Weights of a small GPT-style language model, trained from scratch on English Wikipedia.
Architecture: RMSNorm before each block, rotary positions, no biases in attention or MLP, untied embeddings, capped logits.
MLP neurons of a small language model. Each row is named by its layer, matrix (gate and up: input weights) and neuron, and shows model dimensions 352-447. Each number is 128 + 32 x the weight over its row's rms, rounded and kept within 0 to 255. Numbers have three digits each. A neuron's up and down rows have the sign that makes its largest values positive.
Before each neuron's rows, "fires on" lists the tokens most often at its 100 highest values on Wikipedia text that the model never trained on. A number after a token or word is its count.

fires on: "," 26, " to" 11, " is" 9, " ch" 8, " be" 7, " and" 6
L4.gate1819:147067116102119127137125069178116085069043139141144166144175112128121134110160130069166145178114179097049142093165239096130047121147117133109094159156114136134184064145153120106117068119154140159137105137079109100115107094135139168097156130119127041156116131093130141134095114200090125129
L4.up1819:051134113155094151120130171178126125130120131171104074124165099165092158141155114097108131148138138113155139168169111156100181132187046132139124159138143154147092120165201153108136182086156126103091155120153068086151172073129190177118162075152093165072145096110111074120063136076191123085

fires on: " and" 26, " of" 20, "ular" 7
L2.gate1740:178138157088123083155107149123089112148136142154133099087161130129118141066094116097055205103102137092190121079096170137146133136209135056184143139108134124128158127089111115176178100072137142097116096146163155130113108105130122071125128140120129112115103184133156140153128135159168120089
L2.up1740:161100134090134111151164138140065075156124095170126106139181124157163119120089116174084143139150070124143183156132103150102137148160204077160125118114136150160126135123113107151133120119121133134098066138130097114077101092182151126117163117159065127162110147150204162164141129159136140145

fires on: "," 15, " of" 14, " at" 11, " in" 8, "ber" 6
L4.gate1462:105106127094067145113141154051105164123125122123077126130117142146182086128103095104122117116138111187098174129173121080155139181151122167045135118147122164109122165126065066138103189092123133140131105145170204098180087209120134127084060124106091135121129153158098105159104162177116023118
L4.up1462:142082096102069162126154182089109030158152128127142142111127171117142137124126107041111166103174136157089091159137085124135155152087108190128110117146117135129101196135098132145162188122162087143133141141108178138119054153137120170099111061077144170137107105130097146133175104144150113112

fires on: " of" 39, " in" 15, " for" 7, " ×" 6
L4.gate1591:079170150126156128189099120177127150068133111186120196133135107093134124196103120136130174130150145145168139080135186116065133124159097081091096070082098080147126122071121169107153127097069154119153109138114136119101112115125153192083089136129113139129121136089095129161124098129123139114
L4.up1591:154135184132127128131135071148179109121125106211069134140111119177123150094178100153167137125154129115138087103141052166161151150167112115193130117145143110092141128131137146167197180092071138072109110157150075129186127142122136116148144185102245112111126105163123108154124136107093124169

fires on: "," 80, " in" 12, ":" 4
L4.gate255:141127143098139090142093180106130121071066082094138076190110138152104101182115131102096123145171147155141130154136156103131140190138136132158145061158101146089145141152079163105113186075130148039084114155141195124136086172120135145084126161066095111117141139138125106183146078139133125164
L4.up255:089155138163169121094122142162051104058111168071076068170145122090144115100158148160148144129093103154069134150194168115083135107114078148078081139113181108152176194127118112055097137083100122135116101152106142082129140216089194099130142158105101144114132149118100153149048140127159052155

fires on: "\n" 70, ")\n" 20, "%\n" 5
L4.gate394:137145204092106195203083146110142144149147140147150142093103118135113165112087127147105132102118171141123160035063112140103115100093083096061208155099140133162235194146148119111106149117140122126058103125158126170091134181123181116108069099168065120124155173128065084158171140151132140129
L4.up394:161138179123149182203108100118193111139124071116139165109131094132141117104071110150086117140127154167144169074144112143122140084141116104105116121145136093181206182172152128146123144137138158137074107082152123161099130164110152120098164104163137218133113123148119083134150076145136161123

fires on: " and" 22, " at" 14, ":" 11, " |" 8, " Championships" 6, " -" 4
L4.gate531:154134136112105074097114111168098174174115100144131142133136161105071174118153112203094149066183106119167165174080138156092133137120092059154158100117154073172105074073141131161107147121077111116138121182184166133154111119127117155077137152074146070091071136045105124178124112139127090100
L4.up531:108112153161120094148070138086068152170049136102170096073111149157161118118122119157148104109175152098167101078080140064172180082092133134106110171148098112134143088154126107142089106116101093128057103106094103106116131107108110156123165100143151119201185167120113111150107076098159107151

fires on: "\n" 55, ")\n" 23, "," 4
L4.gate2:145101123106204120094111120160123125095150098145093070110140108131095117076139151170181104105143139119156116099068176122146093147076064116136199126121162116163166148144151066059131126125076137102064006145121100089106166122084112056072152128130112114137144137086153116186117060067128087141
L4.up2:123124131087141134173151119090157100097157156150067181155128105194111092098148172191117121087133082158077133080108157102127125173194143141107132091164117116138162127116136110114142138118056147070123101167067110089116097093133145121115100118158030088171125112104089110132078095131117082118

fires on: "." 51, "'" 10, "–" 10, " works" 5
L2.gate301:116184116176090148189103149069137114059203183111110116120139122111125128099206140109182127136161154126206147143093111132100134112132157148167218176151129145111122151132096121198153113062113116118115069189111118163108135119142146109114094128112171152135096122158089059162081156101140174138
L2.up301:150093106113096164094151124140151137130113143165132134119123153142125155199144146147124070124151128159140115127154137157161144127092123127138123086139134094131146174155122131091155139177197144087093148132155097123105134114172143139147100080099082156127078117131161198100153090166153149100

fires on: "2" 17, "-" 13, "12" 7, "1" 7, "10" 4, "-S" 4
L2.gate1380:128130159120084137163110146065151104141117078112146135154164226170118152145075145154131158070086091165086159112123118128137110125223121083103126148173070115121141120073105106137140105061139122124130085146099141141062143101124128167136153094113079103155069093128080088113123149165150097107
L2.up1380:152086126134138132139141114121173171161125116131124101150108181092090139115045136173194135176130156152155136072130175082129115094147134114109146111080183101107089142146079102113123164128109142098175116114170134119122157157136197126202146114140137142095090156117098064106158129122120115118

fires on: "\n" 21, " |\n" 15, " |\n\n" 9, " |" 9, " (" 8, "-" 8
L4.gate62:163175102155165084118139129152145110148152043189194112126159140134136142072074147157169123136075147129128159145172115072143120077120127175142107225127133163065120118206136158070098107153135175082152100123131108144114108094130112077136141084125121138100113159108144123121147133169103120092
L4.up62:113175120106135178134163158130144105134142104156100138116109150101094147138190099179118143123117160153133168162148091104108169098173148193089132107172096056104153084151161150153150113154169197142058123114097113134116090175146137138107131148141185109191168127091146156164170207153135126110

fires on: "," 74, " as" 12, ";" 7
L4.gate2037:112143127106120110118168161118137129101093130159113081153098077113104109055146120094048080183154130162140112151188139090178162153157156114105081061147071129085064140123089183115102154092103117100086089128154105051190145086098147145167119120127156122110118104198137137145100129199147112082
L4.up2037:103055118106153129131118203102152096200123102114113133090091128104151092176171155135162111140115107202141065156113132103052160113168184101098168081171112164168137128167088201075182140164143063119128127146105103080147121195170144126133178099107088129114169091109129081171115127116137121150

fires on: "." 29, "-" 26, " –" 6
L4.gate1893:107124072062148092100096147136110118116130125206172059130168117103145114187134119107144099112167136093154139111144099116086094141130118112103135135116114107128132072142146061067134137131130153073091081108125144055144098131166097048144113186156121094101185129141123092111135076056091085211
L4.up1893:084132102092054134125110160179105156123080139158126118155151153131096178162079105151140120095097189105105175108230081113138083158100124152106176144143145132125080151142175104116088162092104164141122152105096171167144086092099149173136108166089167144120162122131099140181126112112098130082

fires on: "," 34, "|" 13, "ing" 7, "ak" 5
L4.gate232:139116145112142106165058128144102127136058127161089087110100162117151130170171100127128131154126183106164074158105110151110103143170149120142130084205125145106168098125122126126110142154048097050124113192071120120104157119120142092146123112080180042093175102088102135170102053113152108120
L4.up232:143122151112153155132106168155076110123129155140089100147144082096138162104165114132193128116103153155142094169101142149129096084168039138178107143164173153098132133127077116164146130135092061102065133174111099080082042127140137082119147068116151124098100137129103135157116094139127101112

fires on: "ator" 12, "ologist" 10, " and" 10, " time" 7, " film" 6, " also" 5
L2.gate262:187162174155147136175105210080056163125070096135165132127154149141070118095139109173101085167175075086092154145061144110079120147091095103149181186177074166182141096131134070132122109151112096047156145106089164128104160144104180108083184123093109088159139162151115080155168116132125172104
L2.up262:038166127146125161139126195130047085161137039131160119124165164085074052091133113165142099130154083167111154155121119112098147175106105120133147142116158130166114091117118127118090126146140082089148088148114133151047151108109168107132184064127134120144115165195085176066179076145196170147

fires on: "\n\n" 40, "==\n" 14, ")\n\n" 7, " ==\n" 4, " located" 4, " between" 4
L4.gate493:173173121132138129213170151119126098098083100161097044095108135167107099166136150122136196102139127110153159160153137131100098129131104045127074140165188151163192126153155103145140105124109107110089146163169104076170064187097202166171179174111091121150116135126127102135107088063046126165
L4.up493:185101125133117111180108134124138140165150180125155113114184126121106124155146137109147109124126099163117153131194129120121067118142129195156094087172095148144122115121175118100078110076116139121161211132128187130098099144098149117137092082116123155125124215176110117186114074111156146148

fires on: ":" 36, " ." 27, " " 6
L4.gate1990:193174155181074125156092163121077165154113128149127114101063118154112164123165177196158150180091086141148082130115126090110117169166127061070182067189148205119149104141225147084122032102119057106206094132144119134139169104144160116129126121125136161096164192125041129142151155182079112116
L4.up1990:084143100145179101110066141114066137115081113124118111134105180131126148150136085104094150166153120074102067117074131128107148160098157139069119127153063113157188083122097110096140115183107098084120119053140134105149088096089152097163163085114142118133123074068105106146131100086131102110

fires on: "–" 26, "s" 8, "P" 7, "G" 5, "ing" 4
L2.gate308:097172156110111111252090127094105228072121148125108186130155164133064153103191128102088178082135099130150086121103088191116158164093097117138165097101151136211123078121095180104093108130136102119093124145151145136156141168161084132101078106107127155140121109104170146080125123133126129121
L2.up308:135116103099134125175117130159173126154117134146156114144253156138125133203214178063121130151131112164161164117132137105104128110151094125078134150085077148167143147095087200107149117163123143153145111167120173168195105095077193067174135109127124161130125117144095143128164178130104164145

fires on: "ers" 22, "er" 12, " ." 8, " var" 6, "ighter" 6, " type" 5
L2.gate47:172170130169123142155151111075156132085117172162134125115088118120144109095116131098064150143147112101130142171125074178102069091101137156126216095133119123198154119125141133146108088135119138147193131140131180089107138122083186137153116105089138076158104134112075115169123157152183133163
L2.up47:068148091080108119125099093078096168081079167104116142135132078163095182163170117035103131153180092104079105097126178063097084185168086137093099148171077198150140102165182084174105131094135155133096124119066144131106110088154122128106116162144116081135118141104121145128176127104092101132

fires on: "," 36, " and" 30, "r" 6
L4.gate1537:162132149111154109205179152067200089100116157133124115139089137209101153132150133111104117162179143102118153089095127162117103077117117111124146173169157176164180150117115109126188142125132167142126144123092186121100197139107123163125182127116157108137174115159081179138141054120103083155
L4.up1537:117128114083109094086116162180156164139132121099120153119111097102100181090059141085140159150127123119069135119188163121096141070094106105091091181147174134105154128148157196130108109144148162123151129099109166161143210090050144118133170176089106189093149117099147128167103114142154127121

fires on: "," 96
L4.gate1966:122109097098132111123206052108152080098166132116068103106108048128111109095148195159124116147057173155132117094162156107107104147135158134092109141126130202117093168137116178113084114081081156138121164170120091090133166134074175103126137148099108102081116173146082169085093125132108125185
L4.up1966:103117095117095140148140132136187118169048121102125114048133084142109202164144148168155106085142118138130167084121128145138180134151137122086102131060109068148092109148121111096093191113180157107132148133133129101133140051124144192116126146140092125146124108172103115165146130143161140137

fires on: "." 48, "a" 11, " " 10, " SC" 9, "'" 4, " FC" 4
L4.gate1433:152174143161151083118118168130142113122126155142175077124123203110138103086152126134146153162031130116172179158148111178152088136111159043083140202145184096138140120145159073122143088148154121129140146145190095114115149129110122112175076152138138118175149166135142142100124083146182153141
L4.up1433:085111138168117138099157102116128144078091109132088177126171168171132202107159076120112170198177125150115159111090101137087150114092194128119133161140121135169111140124150133116137117115078104099054127163109098118102087134092164130165102120121138102089177165146150180160074130125119144099

fires on: "," 25, " (" 14, "." 14, ".," 14, ")." 9, " in" 5
L4.gate5:133121122121133085151127192118149168113149176161129078078111101128147115094149101147117177118108190142161180172152105161144159205112087091145093134147119184095191135154076144218150150124082101141080089159121139076153119172131107163137057112132099157107141156154121084132098152108136177126
L4.up5:113131161127140163112134164048147159136136172134114139102063126130131117099136095138138117103145140136174097157129102171114119163127096129144115109130142089076095111145104126202175181184147136167129100103120133158100111152132102193133030143169057114100093151152146106184118111138127209105

fires on: "," 88
L2.gate925:158147172055108109152081176114122135131072137127128144125129140104072138132185112173105101165129139129130128089144111080110137180099156117068145111110100130142145139110049100128139109082115160138142116118103159118181090154097155108121115122133132008137146068078160164132101150102120088097
L2.up925:118091123094151119114112111136136111148134139093067142149092091113099138131122131146143123179060167146096155144127108133110123168062156169135145147124134126149168129099137156146156131141117154104136141107148056118111109156106174044164158099136120111112138138175104152143046107156157072087

fires on: " |\n" 20, "." 10, "ass" 8, " ass" 4, " Total" 4, "0" 4
L4.gate505:120145129158069090140159114108167064130143151154177172114105075113120102096171146146116128104146110107088135132154160117066136062124081137094130142119143135118156098185133115182105160079088162131112129097104077115127067120134153110154101070135115130126116123159100104173195105133099118105
L4.up505:161140095195209133127141091129122104124161126091170149128184125180132139153193109076124134105162122150085158139091104101117175120102114119127126083106135147092216116155119116143145097164106124136155129157110062074121143102120154133128183096146108129107138134116099136112150145138156162115

fires on: "0" 43, " |\n" 14, " (" 8, "4" 6, "2" 5, "3" 5
L2.gate522:155188143133211134120084171112187081142109118130166165132128106129144078120068133140123136149076139138144085055122160074110079117129044082126126180137162156112165170208115171070108138116145154134146126150120123116098080143059123099136187128090131162123124162138081132181137136110124102126
L2.up522:084110113101090100155129149142145153129100074157106130039147196109124115081158129083098151205112117126088134109076151115185160145121137077118088110120137100123162174120098113131093173129118096154103115106087145140184194153125148145132048142071138110085134125062153141110122174209200156066

fires on: " |" 51, " —;" 7, " —" 6, "." 6, " ." 5
L4.gate957:173088138147132139176100119127076109130077126143123095107176158103102107080187145158100149169137157143186135144131153186198098143093085111147082080142116124106141154121144125083120044140098097116106114174118134170151165147109140136136136140140149119165179142163135097122142150099148121122
L4.up957:119108125108090145146065102120166143152112132132108112110121118130118130138127077241097124154100164087149083121114102157123220091137157132153124078133145153120130112146124135157138140152144156073104171120110115138128107131133115116135098072127208059181190122155105115128115118127109113162

fires on: " is" 18, "–" 9, " was" 8, "ig" 8, "in" 7
L4.gate1972:112164114083163129129141121172104167152108118158136108136119101162102118098062132128116106188151170148183103164164135132084118151171077137076134051141140101120118164122130118135084151143065130138144166142145092122108100106123129127177160098108071144067094118127103142129126180082097141086
L4.up1972:086144145139154074137063076130187146129190089055090183151136167135139108090141143182105155089122095157130102149055140136106130159151109124133206090185114161137102153126155161143091148161120130154136129155120124152148078149105129072123125162112156130135151075144123137117153146195149129114

fires on: "o" 32, "+" 18, "ia" 6, " on" 5
L2.gate373:154206202129104124143172124068195209136151124172092155094104141165123140083163079178139151099158160141112177055176148177103125138104128130063169131164129129117133092101172099112133119177096103132172159101092105118096160144113130093145134106108141096138108123119117132143095145121106108096
L2.up373:116153099103123153194165131136070154144074100133124132130146168090115157108149118077104118066069189123141133089112089134105183129104101096116196070107137116084098140149117141137161085141070085185114079145113119109077159097140051159155123102121175141128079096150162126075127094185184146118

fires on: "–" 35, " |" 14, "G" 9, "|" 6, "2" 4
L4.gate805:122168154136118121136114136136068198148023103167127159145128166125077081141102104078118064091187153095141090121150115166130086149063145142136184106148151113146120114206144111111119113117135090159119048168118130113192147173091109152122098114073118085114137116088115147110166113105102162145
L4.up805:099093156162051154177128091088120035138100163143131102119196185172128168112107105136085149121206077101095103085110162079106146103110138078134148132170126121171137134106138181167117120182124138071085131109096122057118100113175156143138113094108142082144145111199174061152086099127090165152

fires on: "as" 17, "or" 10, " I" 9, "g" 8, " MF" 5, "'s" 5
L2.gate1436:128150111169173139111205086153188140100076154115121150149156122159097113082154113119143111097087104085103129098135189158080088117117116112103172151116150122110083133108086075056123082122127139084121117076132080160148109149081130140160085102130058119142180161120173114120141164080141112092
L2.up1436:156213086083117119149140072154162120095149151146147157106169127138112118164099175097151128155103152073159142089114142145118172037126099129163125137153156122117146099149104120105164107118091086117114085147073119114141144151130110158157104078148148174141143080097165167088207124112128094103

fires on: ";" 52, ":" 23, "," 10, " (" 4
L2.gate26:128059151112124141114095092172094131136095093117124116140123103128083092133072146104111084130112107145123063087117120153120105176107113163015112124107111140128093143155146100092123102092128134131147057054088035104113174192152106202151137128126102113136141121138158085113146124159088148003
L2.up26:098211089134140075124116112109148099145180151088092116129096123119132133082132173097129166104109190151114111155119126083096110077100079079158130136184127124155154079080123139110188079142117064110115150174153149098097145143161152097120132084132140119075148049158088170131080130093084122118

fires on: "-" 25, "|" 19, "–" 14, " have" 4
L4.gate1936:153118155134078104087182124103114142152194157144138134151104101113179095127163191079057125128105076168084140146129172148135098172116143176138089096090193133148119192127122102168108115065155122141187114139191114084163106173101125142121083179147125139151098153174103097158195167129108134125
L4.up1936:144172124133114101146101138083168164129174123081052138135114078135091111149099156092090099167169123152087183092115104090085079142110194153094124088107195127126142155121111151067062112082153102138180142156129135131138097136135119084148059196142089108099167129140123120101144176117088140158

fires on: " when" 22, "." 19, " before" 6, " while" 6, "," 6
L4.gate1724:119106097140155053153130107074085106066135106178140134169070082176127109115125135134116129119078149110119111121144179085141110168124157073021126160129143227141200115164126105113152101122119122115161149131150126003166106128083152094121144118119100142170115061074124093139131147154118112138
L4.up1724:106179167166134158129149133143125162136131123154113116112068160095074123149094103099122175130094181132114130092069123124179146159130129114110130104177063101135086109133122146138138137079116158144124146078141165174121141120048101157150165163128090156122109113080086104138152146146138087083

fires on: ")," 27, "," 24, " (" 22, " –" 4
L4.gate867:136154182121102167137139100101061107084137120168114122141122130189117101120128187150157111134124109142125064082136119072142180143114077144088121106167084143081134185154132165162068075080106121120132136105051199096121132157141180118050115093115146117102092155114138084135114147177099146119
L4.up867:056126098108109138135162112130149132138119115150129068080118082140179150135138097178096111121154162143116108082172111123107161125140159142083089082095157137114151182213136134140178112084127118115143114140131152144192163131132101118153086123093125095110127089119155146150139134162123100077

fires on: "." 40, ".\n\n" 22
L4.gate1332:154141124131131097163117190076122103119176188146111157117158125114120128139194075078147121148151145100129096085123133163151087186132098114170081156168190133117122168187120128140158154096136151070087145143162123088111103093161142124068133118127189149096099118119126148090116096169123173190
L4.up1332:165153082146097117118157148137101137099134135109144143175099107104117132132144137198126116129120148126126111135132109123203095130130064134159128161140127156116109139150116110097110165070091105139080149119123189144116116133132156151118168107118129218119120159175062205129140140111098134118

fires on: " in" 42, " from" 14, " all" 5, " by" 5, " on" 4
L4.gate49:169116173103180071095057106100169110058151076118151126105096138149155138141106078158156118120101145124162107167145146166072170121141123069102170140168108125125170134127054095161135139049072170120116123147192181106123107130110106100061109165070071137138112120086156097171124070140124141144
L4.up49:159127104138103092076144115131130092045130093110103157136132096161141114136145128191145118127103115132169098149140105093122108105102111144099192095157109104181157153155089042194150122059120170113130130075161099141139095135113142144122046166110115174172105148160082188172178141104164121152

fires on: " of" 20, " to" 13, " (" 9, " with" 7, " in" 7
L4.gate1113:093146097109117119161159135132122141163104140148147091066108166155130164124138143135102138174159147147115100118142150171091104157114098055135059112100121161095168089157048126073160112065100115099095146123139129062152130176113192116126082129143110132134175212138135161159116163135155083103
L4.up1113:111131144092107172165110126094084133154164128218192161075150157107073098147098122133092111118098121192144115142100102081134120105115235070139151113127119112081083138132098179089172139140153126177099155113188153155116067158176120191115100136127106131163153118139133120117169119116109173126

fires on: "-" 24, " was" 15, " is" 13, ":" 13, " being" 8, " were" 6
L4.gate1353:071188088149105167121178149149102161121100121151135139078136095173125073058155134105090153107142149111133132121149131112136163152133169148085196116132096129099132085112117114129128151100137130111111154160175123128157110039132111139166097096151104191094173095136122109167126136095139143097
L4.up1353:145074146112104089136035132157161117185211142145144107124165119163175141135039135095153165147060144114088096149065116147133125085085086146118192079109116082107157133150173096107126124116108120139115167128203100160173116141131107169116103163123121148143165087131137145129172236098174066142

fires on: "," 90
L4.gate1863:100074116122144094181137163126177141117145110148107114122103130131082112141127126103129092171107149167141081128158192131114116118102194106060116152111146139144142142117078165117075110097147115098120142172135158050168152119110133141098133126039177083141053165129111118142095167156153080098
L4.up1863:153051198144087095123156130138108148073171142106040101074138150117108114124106183095093107188136101134116139154123170123179062135128176147150059188066113111155162118059116116084156147153142104126121163166121130080157138148123175078130113169141175137113077176125070084142019121164144085171

fires on: "or" 16, " R" 13, " Pr" 8, " K" 6, "er" 5, "R" 5
L2.gate1411:107083136099181120098119099116164100096152132143131148081138070127173064082130113207148173121126118062134074155183153180161133188177149114162115169120143114095135054141116140069134100113067124131086138116145133088113106119126135090142096087132149103172090191114187128102090096095151081156
L2.up1411:076179041114065100152132136156198122119143099086143107119112142168093230083153137136099128096123121154117160115110126164111150082123126134124188153152128104141125147150134041132149155121129120120177096105176118141198167104141088153141141133170161175138117146152126129092174114125082162088

fires on: " of" 28, "f" 12, " by" 8, "201" 8, " in" 7
L2.gate382:083124147134091170143189156108085159071055123188058135127133161117101093135129038173106154110144121135098107052129105101136202176135153174109111140173051118067198137122136100139167108106143133143101085135145150094128123131143188132115053142089129084133136160123113112139141090119069119064
L2.up382:108140162161183149122084132081178114080126084125120108158128097136137089095127129125133132199178129109153125127198169065160124141173146163116113160146125152077102156106092160142145203176120158136093107151102137165122098166118125097068098129112153109110128110131139110157159161133141133150

fires on: " (" 25, ")" 17, "4" 8, "," 5, "8" 5
L4.gate230:070074185080202026119160131134177157183161149125109094128114074118141091097135132144153146158177148129106106114085108133167128194100140112086122127174072160136155139141083068159114169114134184091104124158118117074126175153166167107111167118140182115117123166105133118223100078171178114186
L4.up230:128136163109146126150103105099138116117147152153116152177147112172123153150119133133156103083102144212099036108118130114134091149092121122140111107118122132113103102135207160168157191102164141175174150094085126151131187129112094125177100150084124077089066201154146128125166133189144121104

fires on: ":" 17, ")." 15, ")" 12, " for" 9, "." 7, "itions" 6
L2.gate1917:104096123077125123169126128136078142132122131145126136139117113084149127139108135155139101174144144073149112093138164112139127155168117135144145125120089192108090153125149157119201147087120150043119103130122143120106142219107167079095100162163120141122134157149127079128135062156138129134
L2.up1917:123099135142168081150165157110103154134178069120129097149075114168147146058166114167118070154180160120071155064106063090142149161106077093143095138138080105131144093108128165128143162138113107110085109108153180091142109118145097073141124150083155144133166126089110137139081119117222117149

fires on: " (" 26, ")" 20, ":" 5, "b" 4
L4.gate1593:151162139128109140129118144153103145097142102153133135122119136115170105065143153098071097132141182139192115134143140100134038123097090145170073093079109183105116201210084113128116147055091142085139138108130181151116089136125085117124035111112123124088103153109148139107136119110155144108
L4.up1593:148084102180151164126124161109130172104059095153121099139128089145112135120132119124115102104106127133142143136151132138150112172104101095137069168127066119121150115138057129132158134099137210143118099095122117078173077143158139178144129147114110066099122110137094102121134175131118115184

fires on: "," 67, " |" 6, " -" 5
L4.gate416:171116156113187142140146088062171123115141146115115100111106096081087144086147111170116130146056111178145134162176146119162096170123129095180135163114121107147171220131145113103145154195122165148057149160114127132073118152113173104102131148138167090114100162057113075131092092080109159143
L4.up416:106182130125072168109161176094180148063197131119137118109082067121125138119162147139125124108126186119074144101103148188123215161105101157133151131133144176132154132154167126157135146163166159103094083161129112141098100133163136159083125167118101102147141059122132151103137131124101191151

fires on: "\n" 28, "==\n" 20, " ===\n\n" 10, ".\n\n" 10, " votes" 7, " ==\n" 6
L4.gate665:180121144074196098119128164084151124064090104211152083156168047124117166124182100133144132097112158109162151045082152160131125142104128131129094124152167117090069156209096063090124165108055149157087129154111089062149096181081142124145139163071150176193123106111121152127141134091151146120
L4.up665:169153079127173120172136120125111123112142141178113077120154127116097132119153135092126034125167186171153126144179146144130140090126078111156168119138097137116111169149085148076122116093148120143149170114125119163115130057102148098068144043128142118178139066141154103168168059084141105115

fires on: "," 74, " in" 7, " (" 5
L4.gate1695:170138140094115186078102183077130176116103149147142098131094060132133089170083150094088130160085147156123132136136140163119114165108136122147105161162110175072140159114123131119115178084134159083100122155184178083142145119088145182118147132106101141083110185212138075168121095116183182193
L4.up1695:149098122134122082109154184120175104105106146103091115139123132147121180179164156124126058136180142188207099144111119110138141094151115180150194105144126116120062145123097120118165173061152134131082138147119132066210080142125163216096111152102130139085155108149168094164141116111101115135

fires on: "1" 24, "-" 18, "2" 11, " No" 10, "3" 6, ":" 4
L2.gate1458:096153146170106136206126128074109148111054117112142194134109149116126125150123110145088161129128090100143101078176150097147156136122101121135145148085112152127125185128148106113121163097102088127080089106118177117093155136159147160151075121110118099182118146144075140153113174096131102078
L2.up1458:194111149131084187126128134150148126158170110130094092153084141138127127133072098125118160166078122150130124086143139121141170074123131126186159125100124133116206121122165130077133138089156114144122152126079136159062192131161147139154143067130122166149132200112093130134117119076117128155

fires on: " " 41, " (" 15, "born" 10, "-" 6, "=" 5, " for" 4
L4.gate1148:099166149072115116169102119091131117132078086080061050125135090160097093129062105111121169192086152143124149100137123143113114205140101126112144124189132137115120115157082102147125161099115110122096097130128214101130138157108111086121115178120088140120115104125142032177168130178120151080
L4.up1148:106137096109083075156101153099091127184095103121121154150054068132116136059110125135096123099059125176140114109140108151077185174181151159100100165160142079158097154173064167141136143122133087136158149086122143137114114109145144117143061111133147133139079101133107127144226148166083194100

fires on: " album" 13, " movie" 10, " film" 9, " and" 6, "k" 6, "v" 6
L2.gate107:217162148107186107161081120047046147132117137163147075143138167180109150134158078152158105166129088056146164164076079169120139126113157126098070088165133170137178134160105074132115119116125149093099088135094089094126141149148150078106110108123125122169194133068156141194153144113087100123
L2.up107:170138102183089107158157129077121118064193118123123050092207096114192121116145060150173144142147093146154127158127094200122162084122099092137154040184156089107125158144123106201101119103119146101056103152150089104153148086196163109144137102121108134152130127085111176078130114110171143163

fires on: "," 93, ".," 5
L2.gate965:126166184130195107106128110099138106086057114118112089134083098129109151115101155131108154137070178138112108090143141128137086127117156092111130107183175142117147106079089076080151142136059112144135093101138110106121123123106144220143122111132056057110205115075138122163131097106122090104
L2.up965:112168129177166101092091113098104118109106140168072058134061080118091085068135175137156121140138173123085129137180078129097121160109140083141122095181095111136114111133108135091088166116137122164116157112132096117109127114109175113121165054163129090114147145116113176127055045082115100178

fires on: "." 45, "0" 7, "6" 7, " " 5, "1" 4
L4.gate1789:142163219100111146138168128120137152068091070144150094092129161119113122138165078137122143094137141148162141073113172150183125129073130126156061137153114151161142144151118140118088096095136184170115108145128128106138136122093098151128134170088185131147026172160079128116169125164118132113
L4.up1789:107180100111130140085122144135092136065107110123109103090158090102137119155135132137144162113114103126155159111145160139122154153145161171161103158125111093199118146126068123103167190091124146118081115143136146107138089154073135129157151134115075151122059154109056159096118125135137134094

fires on: " to" 11, "'s" 9, " in" 9, ":" 9, " a" 8, " Once" 5
L4.gate119:177158138110162107155090131180176145126106057108158087166076168100138160159101106173146140177138112162135160139135158121156105159150050136046114112169087098110086190118151144065072136138141162136201080127169141146153100099118183112125086172168108113134164145111118130115164155132129080141
L4.up119:125109144150135098162118148082105164117137159135146120099164140145122103169141151126145104110152135171171172119069167168132110176156134130087169095164168105125152114139125162116097112133173093100143157104122130140103124168096087110168131131143170137093113141132106058066134095162136101182

fires on: "\n\n" 29, ")\n\n" 7, " and" 7, " St" 6, " " 5, "|" 4
L4.gate885:102154075131102093222116174148155095099125185143133125062116116133111121099192174142117175167206069109122149116147155138095134140103099119125181194136196078143141113178120090110106100146144125125165107131182158013161083123130080127116145132096151135178134141119141186125135072125105100129
L4.up885:150124129121132143131086087104179153134103129173094162122137111191144116157134112114150109158176142084121203160125191163151172139131116100114101126145214125064143110150088120133122093069160167164103109139088174154164148144140161143139094102127103103141144139156087150116127109096146091143

fires on: "," 49, " and" 23, ")," 5
L2.gate1255:074160177135088150079097105111102081109053084108131130139131149150088130122128133119119113089134087094120145104111113137115116175140153116142177126149092118120140100119097094162151153118073065139112099088144090147089069136048153126076167141197120064098138094138072135151080140162126159086
L2.up1255:092184147086128121151179137097087133130129104141100057058178136084099159109147091096091204132151098105131156099155111157131138241101119076147145169098111107144121117116124138144116168147173184105152127153156151120096105062090198151107152113151131076085108176107108154160096102081151129138

fires on: "\n" 54, ")\n" 5
L4.gate1624:162130138086232140149131120085133141160134052170152073168106177138083144100188107163154168140141069064161116103151165155199119101053079075115170134121107151136181163154123067179115179153108114109076081177096124111150094117137116098039118089082120144162147169107141099148137076084120140119
L4.up1624:112096152052129154132081131130114165118192092149089207157139160123193156130118127143120144122129106127103167089101105092132119095132134160083093101118229109146162130147159180165160135139162170150170139129127112117096126155160102134121119170137102129166172091138110073131133141179097124122